MLP neurons of a small language model. Each row is named by its layer, matrix (down: output weights) and neuron, and shows model dimensions 0-223. Each number is 128 + 32 x the weight over its row's rms, rounded and kept within 0 to 255. Numbers have three digits each.
After each neuron's rows, "fires before" lists the tokens most often just after its 100 highest values on Wikipedia text that the model never trained on. A number after a token or word is its count.

L9.down90:127081103124076124121123101136137129161150098149133072102145144127174120136106110140162127032120126167107107097156090146126131147109168125114071194166127179118183154147121150111091120042127134120142121168150120045167114094098165164123098155200114132084145105096163134069104114117068186097115102140156167104107130119170044149123124124137095207144187101062127123134145167163147079103055114122133174111133094158139183133129139099128178177154165118139135151150104136168094166070126154130123069097190119190140099146134121084168112118119163132181060142123149121109182150084181094115150199114093153133104136148148168147146135114120115135101142112166144157074142088115105089151124
fires before: "ct" 41, "as" 11, "or" 7, "ion" 7, "re" 4, "y" 4

L9.down685:127091134157100124109100205137150094159123052135133179114111089149114127081097093129112109182110123123163105121138120145090134134083087134108190129151124074135137127174105110121139109136068129152101118133102127171148147086070167095175121096157116131168128100074131131115139165137087121147120135151145168151146136133108130162181114139148135103090130116140158133144148130152196116149104134157111113162114159119114159088122135125157117204159123062187086132093165156135160146106091125217124078119125114082114179095103128070132123087155177180087168145090185130161103088146072057127119151133143131122145128093086099150141126112144143093074057109176000120139109213114171113162162
fires before: " " 61, " J" 5

L3.down667:170089094132148173093133116141095157133093155141168169105111130141094170136093119138119058111118073147107082126125155112162135093171167120152163120129159108105111124152132109160145144128128161099172147160139091129098103128185058118148103161085097152179136061156155125107166106088158173099123112072091188056067180048091101126133166129111084161160159180114152115127089187169148190176131057095157139114149139086120134144146144142200130075097110104131110142161101145124143164113150154090167092140139123152106131113150117115133071102122159110149094107159055125158146155120152142192149130120144116111167134054135161164124103217157091129117119070136141149077146091183141067125077
fires before: "am" 17, "m" 15, "r" 10, "as" 7, "os" 5, "le" 5

L5.down680:190133134132138110054139095078136095170132048114094134159128134066156122100136108107154117110147200119110148157134184130146152137116180080139112134141096125099106201091150116130189152161087200110087104148174168124118169142164112138136103139102141126127153163153142122137128122131063128121091076112135151146136130104153081117100092105148093109097169091099122122108204129180124147123113077137129097136125099152126149101123086093123138136129118122087172144116134172098102135154093136120167120117142166228109182120153085091196077105137092126154040180151147083127202062195131140201188099094123140103144093196110135135149137148084127143103098146110160109104099084128060138129109
fires before: "is" 18, "r" 17, "re" 15, "ir" 11, "an" 8, "ou" 8

L5.down338:079132175065127130077148171103144078066116121167114153125129108142127137146121122159131113155178126117128123127108173153138176155146123121092074118175092138233173074131075122124141120112098153165091177089127127091154137149100083150117048127124136116152151173132078152075192054106083161097157141142169174129134173098142174117154149143083122110131166149105113121086094151121124081116066133199153170103079121105106126095162141107102064142196095143166145125146172152078062161134116172103143078125111129146108136073124162110160124140157120171107173095095151121143174122153104033141168150139129101152135124097099141157165054134136172152117135127131108098134104115111198131167155
fires before: "es" 28, "ing" 8, "i" 7, "ic" 6, "a" 6, "h" 6

L10.down717:164083200125085127088099070145174111179173120141108114141133129083112183085127103176104118105034090167194090153153117135176161101144194085123099125144087088125127136162135056164157140113108177090097156140147162106118170124094170086144139167156132131182143095133107140107167138120084143118135058105156137146127195101151137098136140139150179093114107104130122114100160120141132192161147131114115159100084132147083133097085128095114155134123125087128056154116137135128090115150158161123167180109105150121092138106110091150098147135172169163245084107099127114111087171095166084131154153110137157146059120142118104062168132155115134116184102133078138140130065094131101162178103
fires before: "c" 27, "ter" 24, "ro" 12, "ce" 7, "ad" 5, "qu" 4

L4.down291:162106137147173114126102114064192102132136110093143137151169158107121132088123105103129171137105163188153127076139131131164123146142162147131092113153099136121131133161104139146117126154146158130091128165158102143116166174162182136104104079127157104164135121080152114138111148116070100112144094144128125126124155151207036144102127121129098081171152119136137155110203147126125126137100103075127158132140119127146117151094030078100103170134124130143186154125174148063095117191091148114140107101090193215077165179167121084134062106177153109117093151139159108151093092157084129183154079078086168060172078124139143143131129135079170081115090162084178142151143084120080128103075
fires before: "r" 24, "is" 23, "re" 10, "ou" 6, "an" 5

L8.down41:123146116179136091162108120105158121160160143179161130095133157150111098099122099139077105088076110167081117109149160128109130165203166143097110132176098219102151115074149136146114074039093107190140124120150113123121127124199178114153134111165141098137127160085170129091087146092044156188133151112141105129158113185184137160130157150110086148177084153118150137119146144110133077124167167086091116076114133158125179163075102099138143142166118171111117122139149181140114137086125207178158125094104105129087093148136155076157179132083209094107134122127169104130127091093108065107139125131052093090130146133136128102092119152103129091194084122120104163161143152126090102108106
fires before: "y" 18, "a" 9, "ur" 7, "ian" 7, "or" 6, "an" 4

L9.down871:128159149136063128160061129145144075162116111137147167090185160163126122127153072162112149115135114117150110104131089173162189168113159126137150066137134202130105102126173133131144156068086080069068132148126124103189164124136118112082161154142150092096154126078168113141099120127152135142072163127138149103107158145077094126138054145166092128160101163129101139116096150123171133140149106148132132092123194113136104118155135145126096111153154162078170137145086145130206157153157185083166080080122079133134181114125169103095099198070126157177121110126148087095135125109115150130101119071140154097144142133130141143106133130086134110206074029077098186066119073157163125131116
fires before: "0" 38, "w" 14, "ran" 5, "r" 4

L9.down565:136079142124085085071149141094177094064139120080097135182111167145092089127136104171150188111121097122163154163163108124106081111149143106140179087114113091113174138181116084120109107122090126111136101157167119095163204093059130161142116148138097092103150151101080130134146079152135174090123136088126177222136109115148165120140151161120201113154133142150103142141138128132118124116112113161147130102100082120135122149153113105161121127120109145141162185028099087111124161118137138196149190131141141185111085109141138146160106146171129140186067127085140149143136136127203139123141154146172083123126078129108120113139159135087094209172122133054164051104131103105071160082080
fires before: "ad" 10, "ge" 10, "g" 10, "n" 9, "ff" 6, "c" 5

L9.down332:130142126130086182186099082139115154145136051103144132145159038099148145129060124136132148151115127162128059109088073156116117158082135132117136089168161104101155112149103139157150140083096124096123052098138168124163071145056137118155149142192106172107097120174142141179150131167202178159081113141163204107127108092077075177120080107139156211109106120087137163126117151110158164076110122115099148100113121102122137105129105154129097161167163133100128194186135190164130122151132105097108132120153108150153139086095125119123088069084093137172126150188105116143121171093112101122123162123114123169137116186177138148104190137126111159153189144147135162079105099171100082124118
fires before: "ary" 28, "re" 19, "y" 7, "ou" 6

L9.down753:163121155106099092118070097108157110165135105135166179154119084123145096123166134169114125086117091138067144078094144167115111115143168158111138119140105118066187115193132140132153199156117111107119084147143135069107119114150132103128094075137162168178111114091097131166147090108136210119064055172158156131116126109186064145099125170085140154108092194148109163161187150123121148163108117131051081172117088146236112113101147129102110176175118145120152172108107164161092128159113129140090182117149140161169093111152112082090056139123146158117118160104151130079109149171133125152192118091109137105105130191103155134160083135098137131077104124140114148121117170156062109143135
fires before: "is" 22, "om" 10, "re" 7, "ir" 7, "at" 7, "r" 6

L3.down564:128093093153132186109130144136148141109095167137133113121207142099148179139170131151110146104107145125111108138104092121157163089179209120100107070131086068115136126113125113125147103112069100091090128184146117118086101177153106135169101161164103128111123113124149113149082101169083140087099121078089156084094124132120158150148071050142138198186125107134175121103109172101103082114163167101101148198167115153161133104072147106204118119072122180102159137156182137098122136042197107122118108094097150095108122118118142137073106113132172152117112119148148168182143201167115086157175158121176117119137144090167151094088126165128067120112137101166123135090149095126175120061104
fires before: "am" 43, "x" 16, "le" 12, "h" 8, "ac" 6

L5.down69:145067099157145165104120109087093138128145116183104107102109101240109138180098168085091134140112140138137116163130154162171140138135133135163104113144141137140167158117087119122144121165175148090199085126106099112158157136170039115191109104129167122194152148076111140132071131097117159061129141081102127143133135108086111103157167123109120191124121126113101090128165114176118163108098149178109115142112121105143145133131152171115118085154107096192118106137158166120166139115041115107098109152103173041121144126185132086120132102109112133072126130124127101142184132091117157155082119133111125156161176156115126162083098094167189077165184081081113094118065174182080119116186
fires before: "al" 14, "h" 12, "b" 12, "her" 11, "t" 7

L5.down655:108117089089085132137104145081159154138127093122105124130138114183136101117152124214163149126149097092152163147110105093156128127100139171153119087153171185111083164087135120135119089084145223120154105080147076135113150137188152136148087119079127122137052155133100087128157125110144160135118142130083137116141170128083171136156075134187199105078168148114198177102107138142121095096142169132152091146168101090092167190135174098175102146148192144142120166134169158070150110171094158125154123143149094130120125099138152131137109151070091097142113078108118111175116080166152165105061094164124129108159110147150108146165109073156103117090138086101054066151202151126075116120088
fires before: "e" 21, "ial" 9, "n" 8, "er" 7, "al" 4, "ly" 4

L4.down249:135126170126134146111098119114202071118150088089160070108162123104142138105121133164162137102093139140162130055146131104111087144111170131131100159117159107128183102101155095123143118123206082148068104155092187163132158189169180172120130130132130116141098160109174111097094150063065132149098098183165150104122118120208052122121148110132110070190130108128050150114143149146153119120121127075131070142128096077137127196143053131133148161120105166141174157128151194097116130162103134104151166121094175195113119142132132117149101109169088117128056133104169107145108074162115090125201106065134114136159123113113138145111142151071136098186091153157165143122139117094108166101091
fires before: "r" 19, "ions" 16, "an" 16, "gh" 14, "is" 7, "a" 5

L8.down246:142041123149110115087098161115131142156082048084135123125115021162135123123149179135116131130105113088140095168089112121142137136100055125128166105131120070127124121146085151121168123160134128107111132119115142104079143120145139164131150091151160179154139140126157142154098139098110092131130142175103169160209162163105109130181073108094095094121094129134151117141141115131132106125158154083105109169146148110144139121175134162167089142178145099159136147049162173161124160114130088163118114099119096135160164076099183107114071141147156151082089142098170128098164103131118176130137172098146143113123155147095060096103127103144184151153168099116000100143117244133109153078156
fires before: " " 18, " M" 13, " P" 6, " H" 6, " B" 5, " C" 5

L8.down680:147113149139105185074128111061155111115086110139083085121141130155139092073153153108139145148157126125144133065137086089140143111180087158118133156191111108198143100161098087123118125095146137181159148131127112145146126169153154098103144134109130156170136134107112147063050129102081173114156125093149125187093170126137133129150136140061126086080143111125133162155104170150125152087129160126108123099117072134103089183138129187075097155140163110172105110116190150138136136166093098165168204107087113130153129081153092080121192114107169160114137080180117100148129077165104080116174102115127130188186148148133130142137082103171134105178139202141084120139086070144084044069133
fires before: "es" 35, "ive" 22, "or" 11, "ing" 10, "el" 5

L5.down640:096131066142165188140128119048115112078147120165155140112141129173167161140122146106114100106122150188092136158096142137153117124186113179124131117085108090166095118107125079154099111116108129208123157102148118181150153212171100077119125076143138070175183118055107204122094139169105133150143162111119152141084139111117130117115143144049144142155142078172089097136124171119130090056108107114133159082121180149087097075116137139172094096140140160169094148095177140081129173136108137089136151162100210134130176113152151140118095141120135097125102138135126084132171104146131101181161110101144179114132109123089199137142077132138153122121081200160107161095084122109135052105143
fires before: "es" 29, "ing" 12, "al" 12, "A" 6, "us" 5, "her" 4

L9.down231:155133091154109147077123115084143088156121097193135125147119101143127140147089098121108063044137045132108124134105157154150161158105192102124140177133126197107098145149158142103143099126185161129161099150156175108119134031115130152092076190135151118154097090148093181124100063115077126174141141140179143119103199122094153126124145088104098148107113094034146175135133135097124160126116158185075133182164142152098150103113137159081122166143127150094099123088102165117128123152103196178168119094168108126095105205161082155109172088109141127145088119119165120113148127136190194117137125198074155128101114121147145133105095183105112088123082123171126137104136137141116158123097
fires before: "re" 24, "z" 16, "ew" 11, "or" 6, "e" 6

L9.down246:149171143110155192081156136055106087036139150098156121106142162107149126171184175108150129152182071109102118163100122126112100094168146142169168138100123129089087126080081100162041182165108142145186136115118144157176120177131069104111155140126122151100111105117138162101123097124167161111117087116110078141099156115078155156143148145089132168072126122192099062092117122155116176193137115099133152095131146055158128112079145153163134134121140106141118116119154050140167149129094117113141102162145136111112133035094184118165125163140136099119148110164096118112114182121121165130140076149124156157182106111148137156150097129186042131137142204115139093148090077141121093102124
fires before: "m" 15, "as" 12, "at" 10, "r" 9, "t" 9

L10.down707:152109143113105138121071135146120114078143117179129147112153072124124156117121144147123111117136125114136041145131153136092154159092132103139102131167155199135160152144155094145210130076127150088058175150222123077191184104137109158106097142110131124113110139179131072104097129126169122097102131107165123095039089109096182135090052108134094122118122124131143171140149168182167061155144124173109166139110122125090131127159124162114117090125117182098155137104071145179143125121141121142141092119144081141108131136134119105188114124147072138175141136122107124163136150098128119107128193101092164151078102073111154150100149132113132118129062133155127197002152065169174134106146
fires before: "w" 22, "h" 18, "ab" 11, "r" 6, "al" 4

L9.down498:112107187128070172062115095180188137103129156109084094124112154127107089136153091217124119097123095164149057128133051128110115120167100126146088112118141127135169153192108092145144082102133167145089155185156132121161202092109116117130114138112126102174107152083079114141141146139108127117108050067130120204095127137154112096166186136100138122081178107115144152130138107101173152059112138161145132089064131114161153096122145112158118149104115099111105172115105156128116106120171131173157153114159117133113153133148064139072168134182179135230093115165127115133126162109112108134132129105063089139143102156124144089187135124081126180144141106029150138138118163118129091148088
fires before: "g" 22, "ad" 21, "c" 9, "t" 8, " be" 6, "ag" 5

L8.down488:084167099106052151093076132134095067141165119084156142152152114133159142165073149191228123103112160134116144094137122119022146063087131151140138117138126077129136161124135120082144105058113121100109098096144126076077062139113129126164072173060080145112096143179150171165191144071152115091163120131108183113157163107155124153151068132194136141142126147121134143142078141125141085116175083122105115117128082151144142189168188187139160118183090102189115136069123107112119121161110178144115113082124119125136081105119136131141192134085109163112144126159133155153150123157096114114098142125169182097086149134126120162111134085171139170110144115139076124122125115173125165117138
fires before: "n" 48, "h" 6, "age" 5, "er" 4, "1" 4

L5.down247:167127133140132084095134135056163143154082090121116110142132096077143126158137168115191138082119114160097137084079156148122096101102166093151125135138170115095131151117201092158103174165159144143155069126149124076113158106122094137134132124125141136160165157100165143083091110131113122114169110175118134138174142120165106101096128058133064123144093110105068039103172127131126076132155130162109152164106081147150126131146086157161116122162190111221074128116095130149156129111168118144076142087123161145104163102161189155116107129113092131208125203145137134116122126115152221125185115092167088090150112179112135074145147165203074063154110179093111098125144141114088139131109
fires before: "is" 22, "om" 11, "or" 9, "n" 8, "at" 5, "re" 5